From a checkpoint of a small transformer trained on Wikipedia: width 192, tied embeddings.
MLP neurons of a small language model. Each row is named by its layer, matrix (down: output weights) and neuron, and shows model dimensions 64-191. Each number is 500 + 50 x the weight over its row's rms, rounded and kept within 0 to 999. Numbers have three digits each.
After each neuron's rows, "fires before" lists the tokens most often just after its 100 highest values on Wikipedia text that the model never trained on. A number after a token or word is its count.

L5.down232:584452469572547534446533445511553565428538385523568448498579583583404447450505589435420489472385528558418509515493466508496588524478389419488539547595440557490476432516380558470512522478493531457551585542440527525498507530508527450459493479481481440490515400498503526415440464477423418429416479471539503450554530563468557550635442574508417472525473444423534554494468515490499497516542
fires before: "|" 13, "|---|" 13, "id" 12, "iss" 8, "|---|---" 5

L13.down508:499547570507503434509430553463335573569425461573517510459512503573521450496537508538500464616534524545453547473595553514546563528517529520444491470560546500545468571442444528517456551444482598491530444439624474535453489532561507558432530521462524590448563481464526527435451473537488410413502447554569476567462443456493455433477428483529427519568499478448552463424492494511485498572606
fires before: "." 33, " States" 24

L4.down251:545476537451459486469489422531487485583487475438518511496493443568519469444503490485389524473474520472566379551467527477482618476462467383518423541550580552499433505483478490495520506406490522506474580484510464458491581538483474496466575510445470450588489461488502563549520508502553489520545537482449452430400467572369519542548523577551465517561419450408565475608511533609539453518490
fires before: "\n" 27, " The" 9, " as" 7, " In" 4, " he" 4

L13.down426:496505613508542483503428443473559583382573447530520577515518481422526577560490412435585473465422556478520581516563492504487524462548503477530525485475495403548527539349471539450452486522511515486586510563480508432538481569545541500497556492488497521552463467482537473476581510524427485488486517538553591456546424479400445469473552462465510540506508533470450549485399526478543400527530
fires before: " the" 21, "ed" 8, " him" 7, " that" 6, "s" 5, " his" 4

L11.down340:598539556356475514554528545485578574496422511473488512435497512564450561530474522595579471577448458479552523440437452575468535437411559525471506516454516467472515505492429526484497517499518481483365518478488480508437571438523393499579462516470461513546578483550432508575496424589473515468552506484478434497565536477405547509441474456536558445502537403421452501439571494562565568517516
fires before: "-" 47, "\n" 35, "|" 5

L4.down614:502550511500441492503475586528471535430450427451593453445589430526576486433505583392553525482492489437548507487554477405471387518447502481531436608570433467385482569512488446539487544422441535423422517544418527544532573487462496509451487514488594505532455478467552467504455546655445501527579471451576480520433462522482455484524552451541475472438509487559430487509515553424542406552555
fires before: "\n" 77

L13.down555:547540515442457431534533482470484515521448496434505525523598555453579539556576452518514525552492412427530524561460502550483482446531531495506505493488501479551470553563466543518483509462504525446533460580459434592448447487525514498450474494525471433515485470546543424477532604409483553358506534576466547468498444579374540496572635492497575485527500530446534504489505430452522417477504
fires before: " |" 38, "ition" 11, "–" 6, ":" 6, " Team" 4

L13.down107:471484438445438507561519514531578460545455507415547461480426533523507516491504542429398532453489470454486512545372549441477552442447534477513498449505427534540440545548565535530511538499462499571441529619494520592548558480481466508516541538475462474546457484620543500524605531521495451458487522449488437434379489593457497580529499477512569540544491541436496598469537476533443458466394
fires before: "." 13, "," 12, " of" 11, " in" 8, " and" 6, " to" 4

L13.down324:501525565516522421512534514533453492574519488456505528488509502385544593520523421537555508426502448392529479506414423512477461481603511463553542437588455429499528413499500474330463474505545530462585578468533440469488487489553434542433510529502626473476515543417532502534412515532560607499496586551468532507440549499447544405476565511485507529623468524483443562532500457572471586498466
fires before: " |" 64, " " 7, "te" 6, "s" 4

L15.down40:597493498519578485479543441523564590515588455569448539546517473459409506460576484531390457529469450463550479524582495485573567532471514569481508534442462568553541430433497515423551466551493434517495436471483451500514511492519517493578598486447543459553552469510498519437477623465530573497467457581541561513463583493528475463548471594487447495456441484493504524474599478481419497589467
fires before: " |" 51, " (" 4

L11.down232:482445398468540464469487542505465577467454430504593504562477472573352505455489409469463535410475439486473453438454466547444518504550547527525452483554570527522421477539614545497506520524491454589474448503563503493449546500507529420406440540441538536538543554415479436430526567519496527510513538468557513447495510562539512541352572543502596513484494506561424459518535517433501562464582
fires before: "7" 13, "6" 12, "3" 10, "2" 10, "4" 9, "9" 9

L3.down122:510516495519545493501465526443473461541501467436484548415521499513441476435544458524447474534480495579427542508462565482495438513549588453474575467540476529517522525526448393508534569508449534436525428489510441476475492454553470549444616508448473487516550418533494551539582445487489490489420526528544450544437591543572514613490430498505565555600529449522565519558546455454470502487472
fires before: "\n" 71

L15.down309:452560461433503494492492439457505493493473450587562466512562535503509463427469538512551523561442503367445515610487481546507537598572456539439448477558510479437534558469506511432493488465470535624539554485470493471554450606528531415535454492489530470496516509404560542517531315435460516546512440461471611482547545482534469510459485499589476515512479551505474467526572510482465540514590
fires before: "8" 13, "6" 11, "3" 10, "7" 8, "1" 8

L4.down604:524575542522529567524516531514512485432515495442570470482377417521424528528505485494561569537436517495519506588448495353608493472458562442589546520521553508470451566543513481443390478524451490450448462511404479488489485494523434599455575505546520479522470494535502581533498521466460465492465550532475525605484566482411489497573497523570577486484507503489609494492455530422539493403556
fires before: " to" 26, " in" 12, " as" 8, " at" 4, " the" 4, " a" 4

L15.down103:592492551503489576526516507533504491514504517511518545540461553491510506447445555445499483507459548471498517454397530501558505458552497466483439439486473505508489464554470450479538439485497508581519476495502570457458528507406565614571539387433484438486595455481567497468498464386532569480499423473456518494482570505686475525434529488592473586474449372463503509529501580547478446482497
fires before: "\n" 36, " She" 11, " He" 11, " In" 10, " The" 5

L13.down210:578509391483505480462512472532468501580492483519543483589542389596512517519467565508401514477520499589522486412509431536503553581451393520473537471422501444483461541548450481383497442431575613497515474480441496527418574432575463441521419533573507495465528555532433503511565485484490529509602453516522383563508471477489593511506498472420569529481492501401523589548580582512561521508466
fires before: "\n" 47, "us" 5, "ings" 4

L4.down471:455473480597487502381429425523486440567486517609478493476523577482425538434533575519484490543509425506493431483449477533550461610439468417444467526481506392557538502456547478494515588494510455464484522496419532518521498533463494488506465490526451568550532593469584474494480457465475502487466479477481498557456500586558553472535509538418472621566561514470552543590562523491423426561543
fires before: "\n" 81, ":" 4

L11.down293:612498454464455520524525583566486372513470423485504467512523526519503481509469519500534443466553538496531501539443462463543486453638501536525503493483461454542498543561424494401489519378501585451616525498423500485524485490626498492614494478515501534457600444507429547482484505497519437486554485574487470440535620572481590461480505549517477608570386541468508500509558518529466509478511
fires before: " |" 17, "st" 13, ";" 13, "nd" 12, "." 6

L13.down561:500459400451426503519519542579598480368523538486463439464425515612475558447473421558479520487468436484504461458384562547495439456460488457528569550540447542524511515507494479496534536552540417520486577473487497546481527426519524536440434530568610538496532546560532565553609518439503457447432499560454468422533554475511538464452496469483515540559553431451490505516471497536547629476458
fires before: "\n" 74

L15.down645:614507511574540504564598466502567510529564458562515448396480561499493536629474450513484456490497588508473536618488569546492500472534481468503489510479526570581492532522498577508542562572543518556492494606499487465456507498466495444612449517505431411470476415495557430468422517510487539510445549476490527564412517604555481493525460566511519457541399517383425518421539560430483422462451
fires before: "'s" 21, " |" 20, "c" 7, "A" 5, "or" 4

L15.down142:496392418467503474436551451542471494482504429534431517520502540495481571533449547635452488482508459539521435509431566549537452460457564448546468447461540470472452390489563506486490519488535578603537481446495532506494537504557483529567487474485494508499516515515538464461493472477534535463606604480441495569452478444597541505471549574491491475548428553475546466495465437514512564539534
fires before: " |" 26, ":" 20, " (" 6, "ult" 4

L5.down465:511580455542502541493565519445524525525488428544556498575491473562427552473507420507492371492453482526597466505544433558519487485467436500507544491509531504401499518496513524526429502614488558445564473366540487495491497556485496512537529558558556560346435571513534496587558505512494561383515475562457515487507607451540529536554402463554521440536456481568504424467557470516515432480505
fires before: " |" 32, ";" 12, " 5" 5, " 3" 5, " 0" 4

L11.down399:481560394503499527476497462561501528534582534484511556487557462465517483551524495481480409594400632567503535483517544537446529475484651554416500487543579461516504536530505534535496467466484452488463483545512435526430552394430533623497484501522522484497439565548472431544526456456447544471518594529553509492436586421412566444521488500493490394548506462547494508458439553557510477438422
fires before: "-" 24, "|" 13, "ition" 11, "\n" 6, " of" 5, " w" 5

L13.down496:416410516535459486526457496597478496500607536422449490469460493449494447459476537567511462460516485538541484468516513460435588551452536500470499429478379507525478549509468504585458456452447445477453495536516520503420538521495532505607605525530470517524466423560470446481444572524505480425511537530451374457486583532455476612494460535444464533502505463558501551529499532533551517488445
fires before: "," 31, "." 28, "\n" 6, " |" 5

L5.down22:553469480558485491506538490526533499507479499419513484547508487518494522464513505561378491438510517474500532586629463471550567434511450511460438534492501594583488546598568491499443484550533509414472519446557556447529486508533546445462414407429487525465511508447528570514508579528432367465516501614472417467546424593388522580540507552597511509500459545474497530451375499504530490523560
fires before: "\n" 24, " The" 16, " In" 8, " It" 6, "5" 4

L10.down84:504469530499516508448570401571605410513501520509499548510557555461476527588457453519523421582534494500485510549428516457439460495516613462510456523523457544427460460481541502494578503501465520523528563554538531504449522456485528541549470465457494408616494568545504432565531421395439523469436434485431456410550501461509495517419507519482472427519447499411545525433546441610488523503390
fires before: "\n" 87, "-" 4

L14.down38:516377516484442444452528622542488496557498456396472501593472472487605471496464419522501418548556471513492506546576516541451504594477491514495590532497568557445533496524559523471511440444541543451440449488469521501468544429527429556571508474501507488518518536553531408563514590553507522463537521492506457482508460344501499589472484552554528501512461460599483492417523554517538510447379
fires before: " |" 24, "R" 8, ":" 6, " " 5, "age" 5, "ran" 4

L4.down747:507536505531359436519468509531408512534452493463570485517487433516512536591460482560338536515425471606560480464418470466579561561482451568494543479487478492516473482573519568488458573393574541488491463469460504618482463502552494584520517404485493455484487513477595527518529533463491376532467547471497426405443527610458515504467490475553511504520454507505496500542456438592508524489463
fires before: " |" 40, "–" 15, "," 11, ":" 6

L5.down261:561502597621526526483515485492486522535552540503602497446503458471446492445487441500458470459510479444537522544482493506500584455551521486550509471437519554540525558481422499430503506505443529553519463454515452499574387437488440509529578475556583550542478439519484532477468517481370485480434470527407416510508443482451460557488548514478453512602501484504530584467421505526489468544421
fires before: "\n" 29, " The" 14, " In" 5, " He" 4

L12.down183:454598495521463488534513565533574394556571579537476523419550450519471577497578453447409466463439507517547473491500572460569579460589477437449558485493485429418492625596481535553465431555440496465508482533550425496551473498500470671535558438427490491416423502543444487490514443477460487568514562487538492429473510454466458569506497486498565466454472558417614584460525537439501559443519
fires before: " by" 22, " to" 19, " in" 6, " as" 5

L3.down669:539477578452396524471450541469456556617521483481531567482499564484508513468487426446515558512577484414486505490493504503540531513415431504530538406526462593515489457489556572435532557463469507472477445512513493452511526483542460496565511517441494525499460493572587495523482581549527471373549518491512467554463538411478419465479490511426525548463499468549544533575457460553494422519537
fires before: "\n" 58, "min" 9, "ot" 6

L14.down309:571557440482423497535522598529572554605516494468511479467559568586508452460547559547499509471603493513493590448541515529587496578503574411429443565496464508459523519488460473485559501544370513504401460524488491405388507484500470538442495551521560511511574517477467513460450513576513428473516548566501453408499500514534430466489449592517554451427527451514441474496434562436498374462531
fires before: " |" 27, "." 26, "–" 18

L11.down135:485489391417450561530503526587543490541494513545573430503436452588479568489426525590561552504588516524499436499416478623494534563482467480470447475522510480562556484476517481496460563535484605453444470584423452518435601495534465467515527510459518518461574487503498575408507577563534495566467516457480451517474473468480497486429466399490576552462421472407507487465506551544511474455540
fires before: "\n" 77

L9.down264:457510534484501543546587440516555523574563415452550539433503510541444466417528551453422466468450379398442457404522536522548528549508488525495459543535492407522584591514595513547577457428510526558428433395528440538517472457553462388508515451508491426468545542478420464496513537588479409458512620485438519477524439509495533505348504527469575510528525474556532547512470541483477396505537
fires before: " " 32, "\n" 21, "%" 5, " 15" 4, " |" 4, ")." 4

L14.down535:517445581507509493589486629519499533515536533489519510386554503502543496490507609478494514513512403528475447440606551502492514585501454462441455539468572523591512485507533520537526587518440533497510503420564432520388487445449430477424478447510501477571539484525472510409468393542487562551448520484448535505414444440520395501560445522491541520499547473509465570449508487522463524540586
fires before: "." 61, "ow" 6, "uk" 6, "y" 6, ")" 4

L12.down6:587569489560488402543512493476564490589551510469497462497518395582581549507411474468574494486536444468467472503465472463486556622458498532581483586523527489627492500458431493589508523551508371433486516583565507445459387522467495500594435523498388463375477562491506454455494480496451560497419490535468513502408503459429505553474519508482491489428516596442575468558438598512584448515532
fires before: "ed" 29, "re" 6, "ounced" 6, "s" 5, "ued" 4

L15.down116:487527549536510495562473538476454461491529493511473550540453501539527531501553423442585417390497514533440474492519426594508491476448441500538522454474456495501465593445492474529482489453500543609483357491583513459552558493411509522532495473501450575603408549448537596489480417494501603506481469569392462547480480594516530549406548452501491506467445519602494553429493465494453484490496
fires before: "ich" 16, "ur" 15, "ul" 10, "um" 6, "u" 5

L14.down111:503520466523529467468442440477423506570462477483505505491551555515481503458516526620527535588485539478477522525509521488448535528425543538560487425516500557468394499453572500474487465476506503482443499462583495553520498497562516522344424456492503481548504490436499492564488410467597542465538532471468429427568521537465374413473512458474481614463501528493433556519535483576565541456422
fires before: "2" 13, "8" 12, "4" 9, "3" 9, "0" 9, "6" 9

L15.down734:566467545565471562503526501474516587551521515562489506461489506465529524561482581398425462543451526409462484569591557500498545621437587460411446551503502419493471440543494489515530469526437501568462519521474528517486441466460516531464454467595502470505380514373465543520544552443506485482517557508434491469540612446441410505551542540505508491447558511486491493444518453510429465538507
fires before: "\n" 68, "==" 4

L3.down7:540504471520572529454551455467422452440467560515528553432498424534583461480502549548533566512504451461409496445503570366478545581535579488454490545497459554525455558490474532495553561480442494504421548566466560507479497492474452543550433449475393445600467500478597531501557495585474431478535469542456453485450437530535508532513441407491490575492512511493547639430502437531478564429480
fires before: "\n" 43, "ar" 6, "ug" 5

L3.down565:507405444515591471444592544584510467519578449585593478490427485430490449558484473625546474567432453471497458408443571467590439458449539465436540454597482476516514517491450480554441543428491457465554389477481497471464508424497524551464639432506488540512531580500531529483555513563524495475453537556542532490443404511544526495477480512524577529545489502556417496500457437475449465554580
fires before: "\n" 49, "ed" 8, "y" 5

L5.down604:567507566412489512435489449555536503532507458563605515439567519611450521472499476507469413459454503586570493417601448451540545449538492515512411413492554550521523533545504537649564452513522518484500429483472514508574491464504430450462521450445469533615455471436583519473556471520430487532411457379492410513431539494486592513442515578571550493511523469437432488467504467552487458501498
fires before: " in" 19, " to" 11, "|" 7, "|---|" 6, "on" 5, " by" 5

L8.down0:506546540515395564476511427481472458492545434437541470522476565519558521561619400489497509474496568464483493564496517535531566578468497533427457462402541449524543485529606558459539552453489508480487542427507531539507468438499504521403472557549533506479480522448538526569541417507508447623468446473536542389422508523476492529456485409480467472436540551511470452599520525606496436466417
fires before: " |" 19, "\n" 16, ")" 14, " –" 5, "5" 5, "4" 5

L3.down367:450565527481523579521447492479439488576454564456518536487434556455467505558510528454489515443475480444565428508575419435432594544365591542557580479366448429481504500582495497531471503561504517439575486495429523476588514421513498596488459499519448453485421560573489521503543480530476460499560516525488590582524472475522632555533439493497483530534452472457482455445434535536571503595490
fires before: "–" 66, " |" 16, "." 4

L10.down410:563444490477454515534519525529506467417458505599592474524543487462470561462424470505391484533451582480436523437558606532444508520430558550550457521525430495548455550441494563459621451522586551506500509474420506458479544493485493508528471537542470419452517489482442358482482597535552413454440491420427422453552515541541533479501468499568525503586515628513567445415359428498451460521547
fires before: " |" 37, "u" 5, "ing" 4, "ed" 4, "x" 4

L12.down679:500434458480549387521446496488440597496544548519502589513461480415472588476561419537404505512524531440431533481364448408417444559490517501532536451548509467516508511417469565404484530605605557494502447539425497460537507472483526515413523458509518424563545500569446579480568593486392548525463573627511629557529515543496550528433491518511486481469449500547461489538506413512488470476481
fires before: "," 59, " he" 8, " the" 5, " to" 4

L12.down83:401544441561540500450473457546385526529467402452567445478548501468512522534456488493532435461601397436455436472478567529460552543472495568489498508539481511599436605581435467507468474609573531469481487466559449457426496528440498468470494599442481495465463535500506458467529585556500571481493420460466615471492503446548555511561515530431590545429490484522463456498518555505442513465492
fires before: "5" 16, "4" 16, "6" 14, "3" 9, "8" 7, "9" 6

L10.down705:498541500561459462470477493537432558526581518525460477581507473557433391571459522450451495489412519513396510495518535579502493539581492615448480519469587481505471419523532485555514533474533469544419479458488473512576587496496508534509443505400455473572500534506548428471506471487433565534520455393490580518510410500520553503424448517401465461501503537466506471406601498508548563466488
fires before: "3" 15, "2" 12, "8" 12, "7" 11, "1" 11, "4" 11

L13.down120:452506460595490435520571480545504563514456420602522498459480480513553475486512460548605559448474479544547525410569449439488423576520517570453450533476483473542483452582499424522518532491534560536546523496424518475464551546599532566455473479525521514487617502493448485485522521429569428463631419443457448465555472406518482459514497454491514532546467542515497394450493549602490555443497
fires before: "ious" 15, "ern" 15, "ia" 6, "ical" 6, "ic" 5, "el" 4

L13.down33:470502457535454525507371538508559509557516544520521455488610492436484506651498449490492490384540474599466483578497499499426436612497481519463448479529544466563578573545475385438522493490528535571511512487532477502524548517436475474448550458389396459465449521526549504495530539445421515517493553467420511545565473513426516535428542447534564520500494430453509462567508551491430449462545
fires before: "2" 12, "9" 10, "3" 9, "1" 8, "5" 7, "7" 7

L6.down569:421539545430507462518527469634526500578471488474514436580494489582501528475478410476491487458518560492502482529413470480475440485428574501578536503485500594462534502554533490568459590518555449474536507580534350484471493453520499506504446421487542524460494485476479446548569457467546494436483532518488397572470530486489518495413549409451538503532443522465556506437440580523536348507515
fires before: "\n" 97

L15.down661:449416555473442568506561576442529506541481487553464489492457513583491425530481484549562485477478499504456523470336538488385536438554526457594521471516574498519472506440517543482562510593437505449465532524556561525550517503467495523466633553518574526400459532533519480541464428572552532467455421451498455474460540477589464360592519513480549504485568500439564506526457548448563467498482
fires before: "\n" 87

L6.down272:575423582491439526447435454493509511458540476450586419445577462508495508511525559499420526516545500553485445430569569515479535490479338471514457448566529434470490461509512540545583593525527482425469442537452514464504516517466497450449593531562506572599519574534604454548530504518470471413526518456403463373504534518470481526481541478473500512488430567449484594538462547561508510515536
fires before: " |" 37, "S" 9, "ity" 4

L3.down237:534509477509510463533556506483445516426434418459444516535452578510540528528488380445432443525635411473479437454429553423488479480521418549553518504496533446566451518467516483511454567437456480574480575534498446408590514473475459429433493491561420466504539495553515584450479472554559505501390463489557485532521490556574469471495513489497476543428448468466537479539506526526475464504596
fires before: "\n" 40, "ural" 9, "in" 4

L11.down638:531461579569601540585468487542494474517466556586436465540401466444483469572443544499412449446446537478537509583528499499548550449428456433469468482479489510406457465541590560466564502425491470465594470541513423484463450446608502544480463488523512427522461583542487544560522407439425421499403583503532500448479498514461474570532504514455486465478576500515497503497482557527462554450395
fires before: "\n" 36, " |" 25, "," 6, "." 5, ";" 4

L10.down263:496550561497522541490558460484487557387580413473535501554558464525422454498475442504472564490590532392439545573501507448480557567464504423500561527510467462490625514533520482496545572580502448485573429505456472489500493452511557456420579477487486486490456477515582551559470545507522476466436525513505439436554439551448534540402585582587443523469547476478544533521457553507527429418460
fires before: "\n" 36, " The" 11, " D" 4, " In" 4

L9.down353:492514468484534391537490575574397432458540435524476422525436439464591515454506511534429469391501429479567447533592464520574472455507494467482515462473435448514546531511431504521575469483588483503494487531408508491480526630611584523588488457395497396438451498536508531509497515507534501525519470541456497493498566504574551482503408468561604460476512443519472514619510567481441499607504
fires before: " |" 28, "," 26, "." 6, ";" 5

L12.down652:457512490510571511529441524508481558482595440533533572499527493508540498498517548430447544480521528459477465482406507535395492556626506558608459526515516612559398448543438527361522501544550373400494565470451429472427497442459473472517528468447467444519482539516546507412504563525488506456524477454470568564502566521506501518442550519490437494445545548487546508588521461479519393497495
fires before: "," 70, " |" 15

L13.down141:500472456497526509527518525529457516523536488522473494430499550509479469427550524477497400515514396571471400513525509426434494573436489538452519518506450521480494519619472499588488453491459546515433536552532536531463617518510470548557531445447513467451445511518462401494557534447609489491481593441478445509511482532554524528504518547577560369490566488406616598550530539470497544439486
fires before: " in" 21, " by" 16, " to" 8, "." 7, " as" 7, "," 6

L6.down405:459473546451489508436482557530485505497458475475548488542533510647468429530528579567376399474517499472573532437447444517564503576466511499606447579520539527479434473436433532625583506402474539520514533559525511503461520572475537391441443499519530510565521407476468523512438521568465510485509463504390376436453564524551532572516470524528487554490473455535506522378538518566510505532490
fires before: "\n" 37, " " 12, " 0" 6, " 5" 4, " 1" 4, " 7" 4

L12.down606:555399387504527516522506555498492488555530520456582424475470445436480515519436465420488554607466530512445501564524597591472499525480446497518457601528498523573478484434457483525521498610502414437418472512550557552507502434497451494461419520425538493449470568487531478487535459496548519405498520555483542508414504476572486499507523521566509439520596504545508476501506495605485499435487
fires before: "," 33, " (" 14, "or" 5

L13.down248:476439531499563602553525517462503404449537474507583504562500502525448449567483523522409597514486548477495531523485463465493500525530562508537494491468484484497464448398523542572555473501404480522517566385478494478576477417538465454535511410577524418422476496566455505484542579549512484457483515442480535571498556566419452472528552501434481502431476475511535519428428499508515452556473
fires before: "." 51, " |" 6, "inal" 6, "ec" 4

L9.down217:606551452465496628398530434623485477569465519459549483516515498518492509458508534493519558552516435491536627465505448467532444412461419518511503482542517499463542534530503520537545479431465553536547443637505457505398450488552556565488422522617546574509538484508546501522455554488643423540524539498530525540566501490548435451482502478531554510428443495502415518572448528508448508483502
fires before: "l" 14, "ther" 11, "b" 8, "ble" 7, "ch" 5, "g" 5

L4.down543:519432552483411566488517532459533519465392492425475559549485470582497520418456564537493503439661608461557550467458526494535516532473509583601484565535500495521492486498503539504469459555425509579448504531577473509409506490521510600488407485563494501506476560634480453459505422426533569490482487577459421416461563528500485563480511443466480604525454504510560505521508487485514481520494
fires before: "\n" 26, "ich" 16, "iet" 10, "al" 6, "a" 5

L13.down353:475508537502550463493603570542507503427499605539512548418431470467569540376496460581461464513481471424457527467507504524385480528527400507522492552606550514504548451494475467472561602550538557504462491427452458546494543525552439520537548502585486489570553458531536448549436546479472538545434487521470567477482391538449522522474446561516500448438436434519447464438414538544370560497501
fires before: " -" 14, "|" 12, "s" 11, "ed" 7, "-" 6

L15.down692:422553561476472498582551465537485500463510562470567542491492453543503510569541535520471517529509468506591488477486432423473524540442452471533489548480525598498462482451441428516427538474545546477439438478573522564557513491459501478522483488434471593574523485514494440570531562640607459427462473406469515446445602498547499543532534398443493522466488562416417555507358434510516397434494
fires before: " |" 52, "ially" 8, "ron" 6, "est" 5

L12.down247:583486551485544468514390460549491560482524461474530516532557516446443424496432440555525563558507550506447424538320459495434475579510536488536457471395459490560407491511504533484460448509486474491523567533504481463541467496501523518540450526511426499470447484500456549456534495527461589524559518478509489532503539472265439559469552505482512539434458454554481455545525537532497373473496
fires before: " the" 24, "," 18, " this" 4, " his" 4

L11.down477:546519466499529479502474495496529551458405482487521550490479491551474455451471462573520519409454512614481411500394546461470572543455463560446483404483445485537514505515561479490525573490474533480547573509444425472583438477494495586428435523523437426540460437428524548597526507464521391521462452433484460407494523477484490486473484483497502568449471530543547564559513639566484602538393
fires before: "\n" 71, "|" 17

L9.down593:535472498614542447559506570507488416616495563535526553535454430498480468584508514458472486483599625538497468453494401430581457521563490516517544492473415452513512481559432510504471467465531588502562437559360505474557572470437462455542468420512515498556405485457521557462453549450579480492486520526502556511491513498532455485501405632482452564471486508454498467487517547487514509461569
fires before: " |" 59, " (" 15